Weights of a small transformer language model.
Size: 13 layers, width 256, 8 heads of 32, MLP 1024 tanh GELU, vocabulary 4096, 11.4M parameters.
Architecture: LayerNorm before each block, biases, tied embeddings.
MLP neurons of a small language model. Each row is named by its layer, matrix (up: input weights; down: output weights) and neuron, and shows model dimensions 16-143. Each number is 50 + 15 x the weight over its row's rms, rounded and kept within 0 to 99.
After each neuron's rows, "fires after" lists the tokens most often just before its 100 highest values on Wikipedia text that the model never trained on.

L5.up676:58 49 61 74 38 25 36 59 57 60 15 65 40 39 43 62 42 60 37 27 56 46 51 29 51 38 71 60 29 32 85 60 76 67 54 69 61 39 58 51 61 66 35 84 36 89 49 71 57 56 53 45 56 41 50 49 51 70 57 39 51 23 45 51 57 50 64 29 34 56 23 34 54 41 38 43 64 22 43 60 56 25 69 65 53 71 46 24 43 62 43 52 52 58 68 56 41 11 48 46 43 46 47 44 72 36 63 63 46 43 48 41 70 23 33 37 25 55 46 39 64 51 42 66 48 41 65 55
L5.down676:18 27 60 28 54 86 73 53 63 27 19 40 60 46 43 63 87 29 31 33 66 34 49 23 34 43 31 34 19 34 57 58 43 65 50 13 68 45 36 54 59 75 43 51 27 40 33 48 37 54 50 49 65 64 63 20 49 47 53 58 34 54 51 38 41 60 41 51 34 44 76 54 41 77 32 53 60 54 56 52 59 59 51 41 45 43 44 64 68 57 33 32 42 48 63 67 67 65 30 42 58 47 44 45 60 77 40 52 43 54 71 46 51 76 27 46 80 19 15 40 41 67 67 35 49 63 42 37
fires after: " O", " the", " E", " N", " U", " K"

L7.up359:41 84 74 67 47 56 45 44 74 67 47 60 45 66 30 29 24 39 45 25 46 37 59 73 77 43 26 48 46 64 64 36 60 60 56 38 57 49 64 51 66 55 35 36 51 58 35 63 23 52 54 37 55 64 34 37 25 59 52 40 52 65 37 39 54 11 34 41 90 40 62 38 62 61 46 73 75 31 74 82 40 44 76 55 30 48 43 62 45 53 45 51 34 66 38 46 31 43 60 54 70 66 43 43 40 48 35 38 65 25 22 54 76 71 48 40 57 38 00 52 28 50 37 61 58 67 42 27
L7.down359:62 78 64 51 70 63 37 19 40 59 41 35 42 41 39 33 34 46 60 29 58 67 36 61 67 43 67 45 53 70 51 41 70 46 67 64 77 47 46 53 43 52 56 79 38 37 60 61 54 46 59 45 53 37 22 41 67 47 51 34 33 51 54 67 57 66 26 44 78 20 31 57 54 31 62 42 31 54 48 33 48 45 77 37 69 48 56 46 23 55 67 69 43 53 53 39 52 33 58 59 25 46 34 56 73 01 50 50 45 51 41 57 37 65 14 34 46 64 59 49 44 54 22 30 63 39 31 57
fires after: " H", " m", "ch", " County", " h", " M"

L6.up81:39 56 41 71 64 69 48 65 43 47 48 50 64 81 45 39 46 73 51 55 52 54 44 31 58 53 44 63 23 28 46 82 44 43 62 67 43 40 52 56 66 60 30 42 40 29 53 54 57 55 74 64 37 49 52 45 42 37 59 58 68 62 45 51 34 27 40 60 93 57 18 71 57 62 53 61 40 44 69 51 05 47 77 41 38 45 46 57 58 34 41 43 57 44 67 35 36 39 49 14 31 80 55 63 42 72 43 55 52 50 59 28 51 61 42 35 58 45 24 52 45 47 36 47 40 55 53 36
L6.down81:65 40 29 63 37 66 60 35 76 62 44 48 64 64 64 46 56 22 67 43 57 49 39 51 27 64 47 47 37 69 41 41 42 23 68 71 07 24 44 49 59 70 67 49 73 36 60 58 45 39 58 52 52 05 44 42 68 61 67 45 37 47 37 59 49 27 46 32 57 43 36 53 58 33 32 62 44 19 35 63 32 59 40 41 35 56 53 59 55 60 41 40 44 32 64 44 65 59 51 28 78 44 52 31 44 45 56 54 30 43 38 63 32 44 43 33 60 61 57 62 39 61 44 63 30 48 57 35
fires after: " H", " he", " h", " J", " e", " bo"

L3.up467:52 51 51 32 27 44 67 61 47 67 42 52 30 48 36 72 41 85 25 58 49 21 47 70 64 43 81 59 43 29 49 26 64 58 52 67 61 42 55 71 24 60 32 69 27 77 64 82 36 44 59 42 49 57 66 59 53 37 37 54 40 42 46 46 51 65 57 34 49 34 39 31 42 48 08 26 32 37 48 90 50 55 39 44 37 43 45 40 76 33 65 51 53 52 38 40 47 74 45 07 58 45 43 61 57 64 49 54 57 67 47 32 43 23 26 57 28 73 34 62 44 27 67 59 50 41 25 65
L3.down467:67 45 53 52 36 62 53 58 27 51 67 44 45 28 45 47 30 69 41 52 49 56 74 55 61 39 57 61 61 38 62 43 65 35 82 33 65 66 58 40 28 39 41 74 18 47 29 48 37 60 59 61 59 51 81 56 38 75 42 17 25 23 48 14 52 54 62 53 28 53 42 45 68 62 53 45 65 44 56 30 50 70 15 50 37 49 18 47 46 64 56 72 25 29 46 57 37 63 57 42 67 65 47 66 55 59 76 38 21 36 40 57 72 57 62 70 54 19 46 54 35 47 63 58 40 57 74 45
fires after: ".", "S", " U", " N"

L7.up817:62 61 39 99 10 32 44 64 69 58 71 56 42 43 41 37 41 49 40 64 62 39 42 28 49 71 60 42 48 36 39 72 87 54 54 34 44 63 79 56 49 46 43 50 47 50 31 54 47 43 55 67 33 53 69 55 57 52 52 68 44 72 45 52 32 30 48 60 68 62 62 38 55 49 47 55 78 43 60 44 60 77 40 71 30 43 71 57 37 09 19 47 46 37 58 52 40 68 55 56 19 55 42 60 25 58 51 50 35 50 75 68 61 28 54 45 54 57 38 36 41 68 60 23 47 61 43 59
L7.down817:39 24 33 62 48 50 37 25 62 68 54 43 51 44 55 60 27 55 46 48 41 43 31 32 58 46 53 63 52 63 77 63 69 61 72 42 47 50 76 27 57 39 60 38 45 64 62 42 58 40 64 65 35 27 39 45 29 73 66 36 53 05 40 61 54 46 55 50 55 38 66 40 42 35 45 66 70 59 52 60 70 43 46 61 59 56 38 70 47 58 49 50 55 43 54 58 34 48 58 31 46 18 69 79 44 38 42 81 80 30 70 60 33 54 40 44 21 59 71 88 70 65 65 56 43 48 44 45
fires after: "2", "==", "-", " and"

L8.up837:49 50 48 37 29 29 57 34 76 40 55 74 43 48 54 50 31 51 73 44 55 39 45 52 45 53 83 34 58 49 42 80 50 61 63 72 34 29 28 40 64 46 53 44 62 75 15 27 43 38 58 38 43 46 34 48 52 11 65 33 57 37 55 70 48 75 26 43 41 63 55 54 66 54 54 44 34 61 31 49 69 45 72 47 11 48 56 47 46 47 39 64 56 55 68 55 65 28 17 38 37 51 39 41 64 36 32 41 42 73 37 36 79 44 53 50 44 51 73 56 51 61 48 24 42 42 70 39
L8.down837:58 41 46 33 47 62 37 57 75 53 39 39 45 54 44 75 47 84 57 44 73 49 43 62 42 50 94 53 72 55 54 66 56 52 38 43 91 57 45 67 64 61 60 50 57 75 51 38 52 57 87 35 31 62 58 45 32 35 68 61 23 50 38 39 43 29 49 56 30 49 46 66 31 52 40 36 60 53 66 90 65 44 48 61 52 58 24 75 66 73 43 44 38 46 78 72 52 56 45 50 43 60 50 41 29 59 38 40 65 57 49 61 66 79 38 47 50 52 55 50 52 46 41 47 55 39 34 25
fires after: " on", " the", "On", " On", ","

L6.up351:38 60 52 53 46 51 54 22 57 42 45 47 78 44 70 17 55 55 71 29 33 45 50 23 42 37 41 37 37 33 28 78 58 35 46 64 33 18 49 56 47 31 31 56 53 41 60 69 47 46 48 60 48 49 59 50 21 46 52 55 59 16 59 74 59 24 55 36 40 48 38 39 57 88 55 53 73 60 49 39 56 56 77 50 35 50 24 36 30 35 45 57 43 58 28 40 58 46 47 46 18 65 43 31 71 35 66 81 36 34 31 31 34 41 43 42 34 42 60 49 35 39 69 47 63 55 37 57
L6.down351:47 39 54 46 69 68 58 47 61 49 43 59 15 63 53 63 61 46 49 36 52 49 35 31 33 57 42 43 52 47 55 39 41 55 31 24 44 40 65 26 27 82 24 38 50 47 45 57 40 67 65 68 60 46 51 82 53 72 40 41 49 75 51 53 37 81 82 52 83 68 53 58 32 32 35 38 40 73 44 51 48 56 43 46 53 69 31 47 58 30 34 62 86 65 55 49 73 62 28 50 66 69 55 54 69 42 31 53 56 36 43 44 48 54 45 46 37 46 62 82 52 79 64 43 42 78 55 32
fires after: " P", " p", " G", " K", " D", " B"

L8.up657:33 39 24 43 25 71 56 16 56 43 75 42 51 29 48 55 46 53 34 56 36 55 55 43 36 41 84 38 77 52 21 80 36 59 49 60 38 57 49 65 45 40 16 63 30 64 45 17 57 42 46 91 50 55 54 40 66 29 47 57 52 51 37 74 61 60 21 51 56 37 57 55 80 61 54 67 59 53 66 45 44 58 65 40 59 53 57 50 49 54 43 51 45 19 58 52 88 53 34 55 46 37 55 48 69 13 30 57 44 47 75 25 55 69 72 63 52 47 53 81 37 27 55 25 54 50 40 40
L8.down657:47 58 46 39 72 62 62 26 48 39 68 56 57 50 56 48 55 50 47 40 59 39 40 67 48 25 49 49 41 13 26 46 49 69 92 57 54 58 37 63 44 60 39 64 56 70 60 49 30 27 68 50 36 42 00 36 52 25 46 33 70 50 62 39 60 55 75 16 42 43 83 50 63 46 41 25 67 31 44 67 48 57 26 47 26 28 56 53 71 62 69 38 55 48 63 43 25 63 39 56 60 50 61 37 44 61 63 64 81 52 33 55 64 49 55 34 66 44 58 41 59 21 39 40 48 66 48 53
fires after: " on", " ", "'", " under", "On", " On"

L5.up614:51 57 57 59 37 39 48 37 71 59 29 45 55 44 55 51 40 69 62 28 58 49 63 40 70 62 25 58 44 55 37 40 30 73 61 63 46 45 55 50 57 84 34 56 48 43 63 65 53 53 36 62 32 17 45 60 19 24 62 55 61 23 52 45 55 21 44 47 65 45 56 40 70 81 37 59 54 21 56 56 71 49 49 68 37 61 33 22 45 61 17 41 57 30 50 35 36 30 61 50 42 46 73 60 68 33 29 59 34 24 39 57 48 67 41 30 41 67 56 49 63 75 35 24 65 60 45 55
L5.down614:41 30 66 70 59 55 20 53 42 55 10 66 34 70 62 38 45 49 48 22 28 24 48 37 42 63 37 59 64 59 29 77 62 42 29 42 54 30 24 39 49 59 60 51 39 37 49 33 62 48 55 37 66 96 55 46 58 28 36 44 44 73 37 31 67 54 61 46 55 72 25 66 44 47 57 50 34 78 48 48 30 73 37 39 32 47 27 70 51 39 61 48 48 44 65 56 47 81 56 22 38 57 66 65 44 78 54 53 63 59 47 61 49 49 37 49 26 49 40 51 22 37 62 52 42 44 42 33
fires after: " F", " f", " Center", " P", " p", " in"

L5.up126:29 46 49 48 41 34 73 38 77 70 49 81 19 46 54 54 48 43 64 26 26 42 52 49 68 33 54 34 44 46 63 24 50 47 26 32 50 68 60 68 34 31 37 36 62 58 30 42 38 54 59 69 58 56 47 55 56 56 30 55 57 49 43 93 42 49 43 58 87 50 66 20 39 37 35 61 70 59 54 36 62 64 59 31 60 64 48 42 55 40 39 35 73 24 63 61 65 51 12 48 18 68 35 63 62 40 31 45 46 65 50 60 43 79 64 56 50 35 43 43 55 55 39 69 60 39 50 51
L5.down126:54 51 37 31 50 61 72 53 28 58 66 52 55 39 56 36 56 60 53 37 60 61 48 80 40 35 64 48 53 36 54 91 43 45 47 64 46 33 58 71 56 38 35 59 54 52 37 52 54 54 41 38 58 41 07 30 55 56 57 57 42 43 45 40 67 27 62 39 48 38 45 39 22 44 70 54 75 56 73 54 42 82 43 46 57 34 66 42 50 69 45 40 68 74 70 48 84 46 57 70 44 27 52 37 55 40 54 33 58 59 25 26 33 57 39 54 46 52 68 37 32 15 44 99 49 42 44 42
fires after: " on", " ", " under", "On", " On"

L7.up306:54 47 36 68 40 39 58 62 39 55 14 55 58 61 51 42 62 51 65 58 74 50 60 45 64 73 56 52 40 14 44 55 66 36 56 45 71 69 69 36 40 38 59 56 69 69 42 59 32 59 43 52 55 46 63 65 48 50 50 61 47 53 47 61 45 30 36 45 16 56 52 60 64 38 17 70 51 44 70 56 13 68 38 22 52 39 60 32 58 40 36 76 31 63 56 55 37 52 51 84 54 60 35 34 51 39 64 50 43 47 63 33 66 67 08 54 28 71 46 42 23 83 33 82 64 30 51 54
L7.down306:49 11 86 73 39 66 48 57 52 48 70 27 44 50 48 51 53 45 58 51 85 20 52 69 65 48 49 34 58 67 52 46 43 63 26 41 37 20 43 49 58 62 76 49 33 35 66 46 56 42 54 48 50 65 64 40 51 55 73 30 24 50 42 51 37 44 55 45 33 74 75 36 57 82 44 31 39 62 60 61 83 42 59 31 71 42 42 79 45 74 62 34 55 44 89 31 37 48 41 22 39 26 53 31 63 46 53 63 42 33 43 53 31 71 49 28 49 55 54 69 61 36 79 49 60 80 44 52
fires after: " and", " of", " with", " a", " the", " for"

L7.up202:66 54 47 71 55 42 53 60 68 56 54 65 36 56 59 65 39 53 63 23 62 32 38 66 58 61 67 73 27 19 49 72 58 49 88 65 29 59 45 42 59 58 56 64 45 75 51 23 19 50 58 46 15 13 75 35 49 26 53 45 64 42 32 56 39 42 45 72 54 55 63 46 53 51 34 56 53 83 68 42 30 88 66 39 22 40 55 19 51 18 70 34 47 28 66 52 57 56 52 54 32 38 57 44 48 27 75 63 26 53 51 64 61 44 50 70 58 42 48 52 24 44 35 80 56 28 58 54
L7.down202:49 00 62 46 56 35 45 48 36 75 38 51 35 82 41 80 57 31 34 54 41 38 90 68 60 70 60 28 63 39 49 42 50 48 42 64 34 34 72 44 55 60 52 62 73 47 58 33 42 24 72 78 52 42 71 36 46 59 56 52 61 47 63 47 64 50 13 44 53 40 81 85 68 40 69 62 51 78 67 39 32 37 48 35 71 71 69 45 40 55 62 79 51 48 52 50 48 57 51 55 25 52 58 25 33 26 56 49 59 52 52 51 21 45 46 42 39 51 45 51 60 04 58 52 27 44 29 51
fires after: " and", ","